Part of a small language model's weights: LayerNorm before each block, 967M tokens.
MLP neurons of a small language model. Each row is named by its layer, matrix (down: output weights) and neuron, and shows model dimensions 208-335. Each number is 500 + 25 x the weight over its row's rms, rounded and kept within 0 to 999. Numbers have three digits each.
After each neuron's rows, "raises" lists the tokens whose logits its output raises most directly, leaving later layers aside.

L5.down1707:475517488470496532503480425531478513526516485495526497502491484457508451527509499519497516478469522490527470517509489499480512516526489513473488527493507467467457467530515494474496520520500494488504487502507500529526450492513464482521482519532528515491494510541494511487491501478538545491522550476504521487485555500500482523550535487560476527549518509495459459514537490528479576502481
raises: " players", " artists", "ians", " Brothers", " brothers"

L5.down609:531477501502495483482432441485473521500516490509496498462493511473494500501476494483519495504472490505531523527556500502511482500525483477501508469475518511495502544492503515540492481479486450474504502461470474525482468503528498547471505528499502509474512518504546519523451528509554527509499521478476454494509512500555479500503486475545512502505529520531500490516492469492441511476502
raises: "ks", "ises", "ishes", "its", "ends"

L5.down1667:484448492515541474502496461505514499512483504522477540502495487499508470531482528467506512512519459477501524473463508523506482474495456527491515462496490525485543502504481482501480523524448509494499530513510522484464507515481480505533504520494487515580504509528516535505498458469516450454498508495466530491498530497506507504465514512481495557478506529501498484452460487529433537496483
raises: " attended", " had", " was", " took", " saw"

L5.down2893:491495503509525485474541499472494495519499494504498482537543473531519497478493536485531492458474494516517506482476494515491472509549505487503488489509489502515479474544467504491508496521494460508522498500506542524495510500514522532490472493489470470492504476527492494507496503478494457524437464525468476527480462529503539551471501540483520536494505491456511526509482522468502485470541
raises: " charts", " chart", " singles", "Billboard", " Singles"

L5.down153:498483493509474521509486500509517471503490477508502480515476463520496525479510475514506498543508485505551503481543480499508510522506505514499532452499507520469490529483515482455514485486521524505476504515525507490431495546474523476535506468497494472519445468495482502483504484512501529489504528459502553493528495505482486517501469519544479504456427514498493517541459508530445492488476
raises: " despite", " during", " while", " from", " before"

L5.down2734:506519506501482514514461523465501507524528471485488507508517490519478498447528488504502522498473528464488507485461474533515434467491508531525502491455532496541501467524486439520499458507501471508477544536501511497504492505461434505516498512470504514514505480514469490521500494510471500492483516475509534547512480446505518500506467476507554497520510507490476489516500546497485504448516
raises: " it", " according", " at", " \"", " during"

L5.down498:430506520471485479483563522549507489477502507489501489524485484540508520500507513543520535466516471493480495478514505472494513530503517482492510492470465540482498494511511546516498536513516514550520443465513494518491501454487534532455532509490503503500488493512484471525494500523542462476530506517504508509528504501503492470532482498488510483514524469554484529484508533467548470434499
raises: "ze", "co", "z", "ki", "o"

L5.down2864:504503518482495506484476522509517548498507503506508468502486512567528450465503447481538492510500482497485503474487476500476489501466515493495504456501514537486523468471498550459473529474527473547454503460464481530491497497483522509503524506454435495493521506524484494536470547550492522536453519528492465510483480502502495510510483504498513475505503526495508502516471517483450486517527
raises: "amed", "ify", "ivate", "ishes", "ished"